python train.py --n_layer=11 --d_model=256 --n_head=4 --activation="swiglu" --norm_eps=1e-05 --positions="rope" --optimizer="muon" --decay_fraction=0.638 --seq_len=1024 --dataset="wikipedia_en"
MLP neurons of a small language model. Each row is named by its layer, matrix (gate and up: input weights) and neuron, and shows model dimensions 48-239. Each number is 500 + 50 x the weight over its row's rms, rounded and kept within 0 to 999. Numbers have three digits each. A neuron's up and down rows have the sign that makes its largest values positive.
Before each neuron's rows, "fires in" lists the words (lower case) most often at its 100 highest values on Wikipedia text that the model never trained on.

fires in: "first", "top", "last", "1st", "only"
L4.gate616:493550463440525535575545492493478407530559564411527513460535474529464522524480507536487494528480500470408562576395438498522505572469534581455498392482500433528537483592416572502540502480536439460472512443469461510514568449461564489516489439497420557410374587491466494542543461549452462530533555537553442440537537465509526468515470442396538557452486413553551514542471460551612432561517457462559518530480468550533554525538473479468522479462476483485428471495506416540492532456482463513543546537431529537520456518557501396486453460433511437645467497531501497508372455407403452524
L4.up616:483475400472620457569515535523559460524643492467464464470517510446475536537542490585571553416371533582541522488510501536528564512573548428527594535432488561449574460517541478585494587463443491416495556504521549469528503480462512476504469470469495533436492470513487447525561495538490525537542549509495469541522494413488419511494517566539530507472481443528534469526438493492492481478580492538455576504544560595495661492494449527481548514504448511521494412557634460435522491420496532582516545528420538549438486488427479470442411487431489508553559544536491456479423492529489521460

fires in: "the", "theater"
L4.gate213:479434496524477564421482424517519481436478434571461500494456491494610553524426580480491486482503500443522531486500518576405524529474492483462534616559518515576541539534520538487502489484520555605462566591580435507485531624488541503442520466463541443529494560497425562561473436497490508481417475526529462495487551420442504455513533585539550482530561417515517501534465533617498568403454440532462473499503540491463495386539441568469556504498464526502491522504481545433451392450508544384541587547607486486528437490526589509609536474458515583458467506439507517424485515442497480518
L4.up213:458392532566488523490462490565483427530463439533529561522568464398556459560451491515462471403428451463568493479522493496512405512468380544543520588544525485460530432516462486409498577523462482503497447514459434524401443538455442421535457370469481431559495545516482502507529486558442478503416457519506559538526474587480442543563559537518496526503510449617506490554485482420495529540498467539487564524554446525424468470533546502417494464408529430499517515526591505482502411547520455548485493484397555506513461522519528571531519510521442571497536562506505472439507482447542506550

fires in: "the", "to", "of", "than", "from"
L7.gate366:509604424516481570561455544523539529500491457557486568578447495510507495502546404553534471498590506484483509540619518418480459463562454568458481554546482630483488545549490447503509511531522565516468515490498473552476545474474493585455501507483538508438580448478497532545471604551510469426465452548534535429514647524503490462486599467487576591556577498441532497430481467488572451434421462488530519425510449526520422517549498559536441471476528527527472450415525576515466524517449480484579459524526412509426519484462539419544490510494398419438465544502497525529446469480499481464
L7.up366:462446585548489594499523483489451533507567522477577477510555528508608492421584437475568533497511482575528485546500465444570553519492511499483571569473483471405472461476487521520516477462540499525526427415447491554497500495459527591564555487471576445514548448562516498478568555528478465452442487508523471538450537500560503494463548471393562641577519543503424482479507409464459468516429444495485520455494502475517564459543465441488487563497534488502553513520577446500455478502482558501523501565531460581550515571547492458424514410500479601486468350547483448534553446471482586573

fires in: "only", "just", "justices", "than", "far", "which"
L4.gate641:533531540508508441584578522502426467495536482413606614494466522504432517526514479512399480534423477428436485415510391481623453483493562563494451444429478526423531516603524467543538522516517496530560444452530492533563484502479488414498439460498459447538535441522413417514545494493421579419544473521419490496442477527567466532542530551521451509536394518596571504546435465516504469488491547516529593558559504484521525507522450545480485501506431533452523492494507461511464533528428527472487398561489481574487577564575543490398559455566561535439439575458530435532507460484505598520
L4.up641:596561507524416555561461555488493544567461432465476395473429533572474497446530500477516542481572477438449448462483498440512457525410463565512559512516494482411472518481511488425545442586590531491449481468448534545596513527503485509487456554527507463518480458450402506544578452467514487490519471495520444444445626541421463619530493511559490402413518577418507416534466455495454506533522509564484467515432470480408527602486456513434506525538512500498411375531491398491440437488495496496554580493447514443403416502514516519508502517542462513499530566504554550564553539512582499482

fires in: "at", "for", "the", "with", "attended"
L5.gate277:474383466460521569455439538447505508500492456574434466569476508561481410501505407545547529503505606500521457521458532463494546476505458393507559454491462492449515560481411503490546545446433526459417472474472461457454474503462380500455517416498472455523516448560517502463607518444501539501493490510513500380479478497519559503512528511556530555421474501552538430510535554601558528422481560532455471435489445464529479535504435459496531517519490442442472531548475509518424581483495435494603485603598539597456549494487522445530436496615633599470453424385511476470530478462602540499
L5.up277:458459468451447417512558420541499525577479487398582441615519554508474515528574542456496476367528395450568466534498412475426467411468509578550497450520506521441461509491479493552496581480393499409540500467397572480491507576496503544541533536522482601477538568531548475506566551447513468476566485462481604501560555490508436520555584350472487435516573562501581516522490519380550557468567479479489465395484547542494537510593485481454465437600446560461523470469518488469481493496518550553469418489592503502517506473378594546483515516506531492518576532515522461581520487477509455483

fires in: "of", "the", "a", "replacing"
L5.gate199:495557596478550448465526493521448458489514469531533535456442575496496540546463594576432464444587497487519443536532604496454478534503499636545562541428492565531413452534485529505467542472435555529511474479513589449585525561523501501363547519437503424608521550422552571550463452505502546528509474538520552611520496491553464506458503476514478477507541482478545589484486440529538489405473578587478388546566534497482481519556524497482489430495564558450475521510513520475499537538533519435486433438492558446481446478499527489503423468544397521540460603467472550563418467496398583546
L5.up199:428418509418530429473561504536415404514464541531494427458462458431558494501526539561510479512497523507505508530428531490516611537512526575525474500453492530450588582593485471431458562530545498565499537511543543375472573447546534509512449516459443563523479551524461359571478556418631594458524505463545449536530440503472451564438526459420485461555506440470553447405493429405545385491379523570479559444520487476517467455526532566546569436486526515520418488480515477488496511465558515487505434487380406431517527628453537456472509563473525544451357475454447530454512473491566457467

fires in: "and"
L4.gate331:567496480588463435523579544486467513556451473616514482523553456437564531551506517579506536440437491396463495439521524524596497474509500560475529444511588527630501496598420586629606527539502502506486461573531435429560348430423546464450490487544631405389464543464500502446450531539494371541528480507480524495507429441574436458552437526486569523558528473512483532429513600527480477576558438507581552467476454552481531517483517501504474456483533449436490470461450463495459480479505432491589535524396479522522476568522465439551450519472470496457487553478573489587502456470482532523
L4.up331:495471465584599508556516560466589459635460537474430539531485450439528508471446432540467482466485510489484478514463446569547587409407499538549526507508435507482607526487489541447539489425470466493531545580453483496577510507481532499460569442608490433464530575483567571466384450454498440490479503451532570392456635447535469508523525476530503442483592419434466499466527482453570468444458472507522442501502414578515519594521467529507559440472551491405459519505445500472507602486420402470469482532593564547410533439434522502513524469475444510459521438500410563556464455451517578538

fires in: "in", "including", "within"
L4.gate153:471404534541580511484463543540472444489479418507547529510583558612488453459500479477480515525381455541494632586550462494502490512426568584421439525446453523446501439450426498476440563459472555489434479611427527493417425505490523436392424486510366485490478384509499494530381494501517626522559465477473588517504574573510545590468492551503432567514588451510376523493456475511564501529495508567513516537471484474441487485532514544468484424498513500482521537461510426460534514519425453469534422588516463531558542519509578512363463457488466499504463468495539531568574494506559519618
L4.up153:461418463508406525533387584527480449512498470510502590450526521453517530541530474493494503405456429501511530485508582536543496551463470486464465528512447427509549525413541446446483447411521526547495405602484520546382474447479414524447397501478441480531510461505503537579366380435507484510479385449532503461601550607461530584533523567522440407435535560480523527455531472518464490481512566529539462480490490515488518533544492481450520383516521482477491583502461536475504496506471547524453480562520476439511565518521490543490487459528424555480510497523521496562531449512497455586

fires in: "on", "with", "to", "replacing", "the"
L3.gate547:551447449423500502396436512528494472490510520520496480502592524528458457458554526518479520511451479426518519518477472450529484450526467516503545423419454598487463578445415521513481582540526562505474589430521507610498532482508422578548511452517369504382523507488532499535429502371609417433522498501536558473481430545462472475643484568423477476532486609483470483458531499548527478469438461463490545506467515494494514486487486484424494469466592502495466493457573466503510439500477429415401494529579546440595509482510498569570554489537515506461485371433491569602485466501518557514
L3.up547:517585398536456488519487599524390543513424514548542485562434489450487488613508477554444512467394464529530562549520439413565511511467529526468523449455448543516486559465421571478500442481478443497554538397532449553453491523581500620514455468616523476526455528472411479378474582454469563485504471430520611503544567513478501448563445510482429458462522486588449467444482451421561485454472397486498503501458610500538545502545495529443458465522566514430478511574432492467492631572472605496553483475460521521545474562543533488458537494516416478508417569480459587461410480480528540463

fires in: "they", "it", "she", "he"
L4.gate7:447393520465417506515492470518602380445484512477594521499547532514421495556573483566499441464457465486401518434453451436590543498544488576564477460452516419437539434540418515491462507546514582461482531541480634485526500495494432495420518521493480523599563519431493550546507513472542498493489542519497590446487454626464558427452622494529536401549432545503449511478546475445527492494507361534501464523506489438489533517429442427453551509449517460451502448457566572442547438532531462443465475460567452496497411507475421419508523496520560416450456584462507544438516460476512477480
L4.up7:560536542447500521481605497530409447517550496600530453438424516585453493479479473545539494528504628477457487385496472622549603494616449482529474456531523590416525529431475609499600514510453437542486584452493512529517511485433524500504431403486498402494452454548462432476475511492507467474453480530504529537511547421510501537458487549498503528507418467511450501494546527560459472563515573475563553525431523436506524436483441520484538487487453433466568498469542483554493503524478438598383511505464518546446516543428554568500513517558495619456486475449475517520600480578507493527

fires in: "as", "until", "the", "since"
L5.gate424:478481453475444480564506469545508522567529477502427410540404527561484414569431554441508542398399501522548473500468427581539395509443483517451495480472479507510472459451505530527523526476500618553528553419506463572388455463539536462429444453523426513489502478453436401533429531504440502485591504476512486381490561563463606455551485478460487453541522455516509449385486485483475410514499477457498502508454360505455489453467459440441564481553576573484451456443547546355531515499547537527431531549507411395559509516569538527501507498517546442498589429598546498485588599471531429510
L5.up424:527480451484467539525550536521416472512489431476422484562436562474459570449507414422487614489497423563517589544536485535514570510522632477478450533543511436507498433526556526456623469552498456445603529471553472474541461505448482517542552495502505452580438492477384436439433540380446511481490512519501589489443542464499478346546525503486487474553383545601449467557471431467495479501544466468486502448505521636490489533589453537488532567515469568450457552489490549407513552599485507500435578446507445454517542495463526544412526471541469524550451487610556481501527419507511552595

fires in: "first", "second", "third"
L3.gate475:518521559423468464564524478472492482465523436482470458404536531447566508524481544449551428410445493404436519536553499476557549439513576538491504524418485492545639521465468577441471529417528451566486529464517571507597464421377486526626435504517462467441524439509472509534562550551459529460584483459497466458533511456556508497461410555496512551462522399529573463535416417476567511533566447486454504496566457556437467483614433459461417478469413553542544534512524503574481483565488509447569538557371461522479519470534515487527451494461532461565440592470450568514574494517493535486
L3.up475:493550508491614516559604502571545509489535492429449478512440445534591583568486514533499462544445477553439421513524501479530497407458585569518651545443444517526504463509455525486519479463530454387526525527526570542519530527425532592545496389553408474460432474517472459517622469489474557504456580509496521455502557441485475475497448513542558434499513490440547496616454543494556579448471533462465528555490560650587526478488403552575466538411485497458525521627516529471489524499420453493506578600444573386447510477619521474473527520444596487489394565545537546447516508525492471512

fires in: "by", "to", "of", "with", "into", "in"
L3.gate3:515473517444626518574342520503477471453457457521526497479471513510464456499529432586524535434504504440502445509408467521513512502461468652523523495515489567499515518464394478548497533485506471553425455450466505607471546457520507541519508533526441432541500512455497525576452447434533433430448502416450511493470528533565524499526564533519502542466458435516529582455513405585453418508523389443590436497503561512544469465579465436518463447446553527498531465572499440467607590458471504487519544569399466508517535461542500480529432495556440517498474512472481626582433490428567512487
L3.up3:566480476526562597509442498557476435616365490558554407427461486354526391523465427511549521441435458520517368562457573500480571436387525504425568531483488578446479571462563502443603571474533496463443467522421592556529459601539486540556481521465478498500458442506580457487520537515494509513432478438484449512461522501480532476570544517569572524501521440474481572495499501412481470507455594534536566609537506520519538521508505483516465425453550529531473581462415490434491571552484401517534567607458495474593464562498484450486527533541460513425481418508484502469474541391576471468

fires in: "he", "has"
L7.gate632:452469505471482422508561507549573439398413483483555482513455522394529521501518447541462468510555525503622549323604593540551490539488432521498558497536421523440526486456420530504493513499426403511565446487616512493577562450468590457421522420576526533438492480508447545524453553580478419491497507547462553486488441499503570427472511450517560431528433373393506511585556542461525439510550420440518453518540505500465476402554579472426527548449567516428530441552578439442477527518552511487470465481565544516590502575562481532516499485540538462480524519497528584516510469517458474508
L7.up632:535494507546542441533617577545498536557512419528476486583500512517501556505455471560454492565540571531500522457523453569445445499501477511489526524466399479413409484470492460452488621606551464495602437502495550482459489445519561513469457467495489511445540574512500513510609441606455509597461481463451535483402498499496512502403520405528540462550498466474444435562448583522520468535512403438559449574549372550523517400534499550440520464470475374435524454539462501558378514494442570520508468556554559573580537540482528545473505588582526518535516501504454509470523493438435469498

fires in: "as", "the", "called", "named", "name", "into"
L5.gate452:466520567528567477470528403500502543428462451580445438518476464496495563439456479500500520525501469431509508442541447461423441463524609508446550526509489520473512471453468503497563495540427529542432519542420471486494508544492536606445568537460500506514470481505497557486509513432433482412531530571516489537490582421426543400458541572407523480590529495457425564453471493504492553427500446482505543500517586544594531405501451416410491536494536522431385619502442549500555376499419613508464541591442479519463529535530520642549437519491525512437532527368452540438495535477588576557
L5.up452:473474534530559545473527483472480536504532471524525533534453456453399500503546501450504503482555506539480491455414523586538606509540526586474527483469448439488574489507448546508518497560476500418376509456511506530573542524499507530490502555423482498506406487479397516442494610542468473428525519534501483626556597440461550481572412576421478540487461549457422472529514484488561504539516497391510477563529426516534540533517492446519473497445480586499520542583482573500533500497492558431533533382542521526546502622542616566469452531466492507494411484467487557581373491432543479550

fires in: "them", "back", "him", "framework", "backup"
L3.gate552:571519498502484548447456527478472506466559442455498597496412480465519460526489487506439475453561570478547521561400517490520608593464542529417489501462550553532581579456530534489532526475445497490627471434605460505531532377514470524526447510484439484650454512497431469494466447465499513458430540539480534489596545550485312484539474467474440407438535481501536375493560390473596538562589493476491522462453534522551491442520471508438524555548588494540520534599477474553523585467479491471549549528517500520477443481571623534485534505549468553513451491521492577514497580535545438438
L3.up552:483536472578504474482565519536464485617535457481499480506484551479518503447491564525407568455474430559416434461426540522494590556448492497392485544480585432552463411501552567536476534478503603394545509568503416526451472490492486398467524575527485500481402449466511558452505547540450531476416487560574504486630667551491415494547442463524523427500518541494455493543538492486659427510519487455478535551527519577434539449510517487467466437497520503550518440517525574479448443531494520554475571468569460553476401488490507471504431513574506499466473530512454497427499551448480442522

fires in: "that", "said", "explained", "stating", "saying", "the"
L4.gate536:489580482391449466526491621494540509420483584431492523433509447531532483491533552526544449413513550512481498485607501543422466413551515449462511474481492517465482549514413560460520490558454492416505485551512464502532515431569574502406578414549546530485545510525544544478496468486466497541513483515570536448506430527451518476501456496482562452423516603438491501461527534508520481448507425514593475543620516537375474474491531548433549528440429458489576433524574383457449488506446518520515496505526448457538565579482469414475475535390534518383531493480529563482448334487537478536
L4.up536:421590480504538542614483541552510516433465491581567483472458348433534491442546507553498476486513454526513493470535540489504508485590460527443467491398485534476606442571572490509411458545518522497459611582441510507544518572647502494476472570616449488505512554456516510544452509521460507554519463530496438492476462502539502570567537517535588504460488425491539474513457430484476520451513469463570606545493489491394594512409542430483408443498465514550495492468552449559508412469457486493485457501576433417533433556427513459469395502427566460481500562491570512601440444550479461487

fires in: "and", "or", "summer"
L7.gate426:510492506508475589495639548530479514457490460555474598597442533481493460566547501495512394500505541573439506487584613462524521467487440531454446530510506574420482519480508551532526601571416526497424498551453488451537491505490583535488518541485483444480563444511504475550588509530414518467553570527487470552526542476555414465546540558489542467510586522407505491535540495424455509463491541503458453528438520470547555505538426511546490529607543511410419529520476422458453546461434529497506425488528446489478477446456541475505526515443489571494519539510520433488489395464451583443
L7.up426:524470495525508518529487553469507574446566456452547467499539540440487421455425552532471425522495533443477588450435470504577530437548505530474418513443602386540478473506486532510593503573483475465610592450433463560548559541483432513519456411444463413447571473389479486513522437549394532473364450527505481470521489409592584470640472463425511568474551459392487480493468516452499400552482469443486487504539478484462499462513531523463501468469505523442480588433454458544454537423481530472481542413587462550492528561514483527520460471557513408530547463407531495545524500517549505562

fires in: "which", "that"
L7.gate128:489442509489502476434440503548494441450500500457468539490446554419422505563513449585470472562529525482415482505453479503462554548562438408492543564559555525414529546474519466558468509488530529513572520450450493452503486489566511455454481491351488473450559466497522499635504502513536568545445467532519491420541542507513528524571534551451565548505530519569504518485454475522509512519496442534548546475517453512452451504474536557515442534526507551506555350626538528488509565459568557543476550488491582497418549471486534534474540472472530468535568525488598431467582426494626590526
L7.up128:485478433458510451525541484492397498555517573514545516431558492507467367454527512469508475483551466509517530440548435471503399498479452506523476567420518431545435458517392364511489507511395490499510469594483488545435493522586521524489534522560496507471555348571571421543549472469483501509463557489603533462506538487429478525445581536511487528333426586534526492446625487470518575399410506555566521547470466529572448484457523532541558555538494611529540581559525416473505447608493550462492564540474660433435495535516473538493543454460502506468504575549482511483473429535508488515

fires in: "it", "that", "which", "he", "and"
L7.gate130:534488417509547502522466514479533483535485472586504406522400400414404460516487568548493500508439564481448508447421450509525520604570496494422531556482504429421550515532483522484588576423489463513518441474604513517594540478479527517382476495434538564530530403484470475523474549503510484492515559527458583437525535473476510560572566532487528521456462500557340469557544593593520430535517404495526437442533562471465522451530472571517503499505482541491540334508550540539454430507478448487409517461553507470548426509519351459519475444503488457417448498479542591533470515484428508484
L7.up130:569442462433517454553499545445436506397467520577498470417477591399528382474471477484505604423523533575495526412456516528458503524493548576523465505475467420533559494421502481477475511422469485574448474467538498579594516456474450502459479488494537522533478500413470490531464539546510478532455485529592451454536556493515494560452508505483467514511538506514464480542474454605540458617498460450578514458494500479511565490407555526501472506464502605462566431536490471545572431504420514403447485609480522480487533441540425512511522475506536570575613452453496558481565515458536500562

fires in: "an"
L4.gate53:488469511512430607552455510517436434477592572431572478481404449512494490584449526447452458496595541533507471441483468535538507441492538521468549531493396461569478539506505569439500497465479507446442391366470460538498443531539492512440565488472472440401490553508426498423543481448481499496545492467478528487644497522446502346445498504484516365475463431428452554569490518582608498520484435575414435476411558418548432536531507542511554584533498568514535537505464508512498468469472474534499492439657501550490519490488465539457421503477478483486408551463515522595482511499475512474
L4.up53:473483496515432427501440480433499451437459520461464487494469553471444480555484472481521551521481411508443391512429528484543452509448534480466533447462579488480430496496620598453564473454439482525480567575523486524495439351504468471407454555464391552482434496485490496469451522483435559513445468472468493483509465550403512473503502548570563523479505545501414530400535467587502454459512463511558446572508530531492491474476488446516510482477555457413484558466446498493563559598442449576440511559471540503513544485507380413419468446525514503490456453547450458501491522507551522501

fires in: "it", "him", "them", "he", "they", "her"
L4.gate693:492567511570442564593473409619500498536492553546550568422492410533548448493483451416537535449540511485450486506446470463478488471472568484430510553444604487512514558587498397464563449478394575531583493452617444560531512517442551505500466591468506558517525520442398547557546418547496384411452470495459471462485579539452492487469493506551554481499489500505439447517507446575472540491536486524544572576478533512463618386451488580498514569537441502540543448454581502497499497477512522481521553506516487377490523529527499437471477555548503475468503523525519497495392507485501417516
L4.up693:408534584578447508510507398435561503416463594608499486509519549522512532514515528464507377587548521492525443345477467439516598504449510526496476476568528457508468430504440402588494445436431650548565507504541515574465442510445505493465474533503564496468524465486530474479429488543444460515472491486433545562510539560487506544408476507627522443459552521520458438472572503626509519464546474365491506524492470458414505449499441523501525424521602448487511514543534507477507444450512592483554579430468473474532507547471516526463526459562517439405485526473421515452494521477427467521

fires in: "s", "arctic", "first", "iraqi", "anime"
L4.gate85:538625486540561618517440403480452499488591473554528495440517526584413528538497617541577475491506353488443542528541499445507471527509503485465537477480566429524426488540484479476530470441459471474511542501534548503537514508508408528512534439529394514437471429535464415472450429496515520443505443496560523532516475484500580478553533482459514565519484472443516530463477558542531473496479486555499413489433492652490566504539518436394528481510476447515494510578518582528424482521514532451515549477424435428427433460494534471549500493526513543548364545511479525532519579382518532432
L4.up85:442518498468568449524476543524472426595452523529561510480437554502501520609529531460551568558483445524395458546505422466463611531508528476368437560590445440606536562477438532433539462519538495436501434537458596398461383483520510513596484363439459475477459432510466505569516495438492507460585399629505493385485583449556508451425530511506459535527537468541467441488507497549474573533468478436483580427492573477540443462565511505508520472475399549565493523464475523481518534398573514481435562482542510527409493552517571455445512481526468521555463466554494482513547492531575454574

fires in: "who", "but", "she", "which", "he"
L5.gate177:614523432506537518423442491467487512420436422502544524512420453453533547510497508484396516422495524463502521482484490550576437540430531480531462557531457451483459437521490479466544524579519479406471535499510615405498414549428454524476507516434472421506582343448431464524445441568615554462534533545557495433501604362456483473407529501443523627447499562490565556536533497505483541540419486499526501468473407470495502420504392546453505535489484463507478516492502518500391497512547509485425524562512552550530507527478509417567502500592442450509517498506453605537485466489549443463
L5.up177:548494508489511525503583504453446484538537549527482510569502502437499586537499537505395568441349488501551521528434451482410545580486476541505566547495481380480500435559544552485534569460465443550383554546499457520540459503492545566505498492505429486518530528451431573551520441420485595515500621465539490453495536544457464535501463539511472577501533488531616553412522558385418537547605542568535550466591504515492509427483419562513541544563569529509542374481506463473607552475480586423448481495491459431552551534431445502427506539519480497415482448475436473613517575414504489510

fires in: "season", "series", "competition", "show"
L3.gate188:552481532577480500537604504536601487555428545568477455573454476420622452463422523481467476580492509399573417511536546549456589469461538545501479437477517507504486448489440505593550525600496495463568559498459522395412442504452490569501570488456553457526543495485431610420572517573564570540522544496527537549503438602434533515475491580455496496526562501529544465505567575454537588503438442545454581568386427497468525526486514406506459490432497488559453496457541557525495490575575585492569500594546467509563537523477491367509569519460471491511511516455513582513577481492529496585
L3.up188:537525505488505526528398495512497544456442545584522552503471490420433524475505560505568379492543484503493461568596586504666553438486519446501453468448562513526501511487494539454537503484533472467508497528541537518505515471505537485509550549513411475490560439529522485510494491488508529492478517469410493527495456557517474523600443551520469507500497493542519490443533398394513523417504430481528523512527487448537582506619563554474485588486485612508474586416590560484509484492470456552549546479497580452460449585473569428487554490449487570446560503521466609465461463515558472598

fires in: "where", "which", "as", "that", "and", "how"
L7.gate476:483387475499574426535624558503452472562552478484408497445608499465467514669488509471491568543464576594403622516483483569549545569536493505478506524466542475499439397496498467525492525438507460469476509477529492492503441404570482511535427557568461535468557475436492510460476484502593475483512583526496581517455553498583518534512583476586473584492518451504498459443476445458527474526458414522492556525522448417463580396497500477589458415506479441471539495549464498493451520511530555506469542559530529493413488652589498485446444474486497507497518448551506509525585536511530512487
L7.up476:616427468467496494506463447481447438474546451515509565504490564493454552552574580429527433572491490583532497613548433481520528492458461519507610574600580445479455506540544554610510454404514439508490504430546563512502507467507499559484501482455487506512430517543460595476407564510510493444456509418472522462592557389499518481533531575528505594466500448489520453428523463492500495485551445548549498471473492466468537516402558500494506543555477458512513480606499476497480471489494551476522430529428532385486439585601412580466458533552491574597540454520437640464570454475546543457

fires in: "that", "suggests"
L5.gate501:409494423487517510567511526525476475471579532507596561417536498565547477503583555517530468440436516467583494451505432481549379535610525478450530494433529529495513522620393509507424493566541480637558644561492518473464532460523494534429558380530417469565466556550451553475483522521533592602500451518459517473543415503483563454508473465506519508547545532503433457445471486530481459484491529586608481598571570511437517489508432515447506505539388457515559556449551432498467494570472566499491516541414518453563550509487537489593520526439473526473526418507511472562365539536492477551
L5.up501:440518581429411493584514481537499494373461523511481436478549537514517561519472431477538506528518478533503532573523447525461502500504567561535516529488591395489525465495503556473580511649500485480473530523476513555489483556546538506522516403492560557513492542565382388474507570587509439488469597552531465510478525470568448491493534499460578476528500539492486489470450486511480414576472458416493483456589559562411529479516532489440448595535416431504590542522625409581474507592471506481480510455497416403537484487528436517445523512481490519499578506428421456484518555478446446454

fires in: "he", "she", "they"
L3.gate519:453481429429537481515432539424520420476552467503597511568496620519430496472420534597514563455478519440488544489416506462546587529492523548505484553519506481480515492484528541544539567515382600488430599463421491536511451466485583437432485546430548496546586472423411530527557507554625487463498569547491571523489421471477495526435485501505475445487584522544550543539543517527517502575574307534500463477512580431454522411443554509441545500536523432489501466407560516566519459499472431559469512575519506574462533441492431443485471492556482445555497481506441412557440484555524527455
L3.up519:494444529479558525508533448489551560462499515377548513480433553544490519429551551547446509404531494524504521550482453568509546524544568518508413522480433491444454482484542457456508541476423485504465533504443540521417529528534526507520479519481529527654620507524434454431555580626505489481500470541468518548439513502518581388496547508592485462381537553542510438580507465458543510536466428497532530498546491504511464453494505474514546418508582417487531436469611522464403487456445557528415464535568493616494552537465541465418490460557489501438581511531439514511485553577504604510

fires in: "that", "which", "who"
L5.gate479:511553483569544383476467414558459569528528525560377551534436468494516532492423481526412484544441465428518420542441401536536513536466525470548505508464562564544536608540481409477513467382533581484487464474589547534473511566495460475520570465469496472504581542371529536594579409474492523395517480523492473486509496496449470465433528452503502541432505455477513456456465480559523548556422514517562449500443490517474560471539474510638450510564557475496463502527461535396421562431451584502576522488544420436529575503556480578572521502561538480473436601447506483410468518446470479568
L5.up479:478459409509581534495374479494401525443453457562501501419449445453445511423423472550438520425480509551523506547385505530430474572514479505512445530586512430543456542497556467440549482408478518410448499559439611463518503489529438508478547457467470433528626457466525538506612517494552618486471540499501548457481497416410513453531611498489513531521530553544470440512495488529471464455471470560488526495564492393433447482465459477509438460431512456496553513482459628487462475446474502540537525445550480483567535469468486455580478491517510450396535458574467432508409511521498442382

fires in: "it", "he", "the", "they", "she", "this"
L4.gate243:498395411521511427546420482422428456489512438435591507550530479451500557595462532552478511475497449548481473407468583458498505533626507495382430521516522616485413457415476528469549490504487458508530517511453461599430498401504459487462500505552529556528463407465448519514514566440431481518508447488533574553509483596452478539542621467493517642471559446449536542605456421482541541514452465477530461527546491545485490555485482496399452421553512535543562460561524429472494486442562493529483492471478572509432527494379571518406512589583538397420551524523523511455544478513446500435
L4.up243:430523496424518526521458475488494499456646560466453578557412495478464512509483450527508558486473503581513420528507478512500570504510498377440451465550580393480536403517464581395534521520483584618523544517517495529474460535535540540519448437451515569562423513568427661587475516444585393407503500509525414530527563473485490461484439472539486511511484569476518495398526474465575538537495427476496519490548502550385483497507451529376575510498489461433615444509478525495476477483438533525488487536516414551467476513422522438529564493535556561508421439525471544512548544407449433550

fires in: "the", "a", "small", "to"
L5.gate672:505455486545517491511505527503349489515499527579383536455473588479443532493481494529580499529544510519579484435521468450364472524455556545365435457565531491380490523522481453399516593422515490534580619428463446477513457523533509551476455471567501465524477492583418498513557500543442559553559458542465449532554455559479557522459494427482444468567561598393489574547431492507540470460524493503482554464538544477493543530502505519411533521433461568440441487532424463494623482481388491502439557543487505420499512552495552488501491480406519574502509504392495509483459417583564550507
L5.up672:478406483498470499580492497427390430464477574471450477524498533579493558628460533532546528457416508494486541335527535458431518500513515535443541557509496478465571484465467489536586529541472537520587471402534461586528543495449533510514482509547498537495469425512475496626456522618576475495502502534551538523615429547476494525486559484508517427492524508539545494447535484442399535516498494487502567504440549503476534457478518449493467548464471567547461347494422438484484496510469446470414528483460576546506491468491583420432548499471603492498371509526496458529481514468582516550

fires in: "who", "which", "against", "where"
L3.gate7:481465457509548511533532568510560494478447440507514404538541507496544412548451504506453505427463588460523437492594448478535472521567500471510450555550555490425422552470470495463554539514468507485445587483474548412560344452510498508546520468419512483467550511540508450561392498480532521462538548537480612404494601532571529507494543461532472461536445484543424482607512458520562501590460445430500590434434557505566543539492539474437489612487435485522511499557543518475464585460537478515413534537513482522550498493484566412471462522502448558415480435476480620636468528494521456574
L3.up7:555524528522544530581425500564547416516416418586511478463517525537477402483493457475452431470505575513353444450516492465501494461606467459511501458526482415515434476567424501448472512449376465476540574425482466572481471456460499543446528500406471475543520488436411511523482451473523589511539547530510556588554571477514502483390487540449464513589512523423527509441447568442443438529510492518606543449485461433513474523516532473507585496475510505574488460503392503522537471446547547394473468536514577432556562495436479568491513466609433493430453537551491425476556563455471486573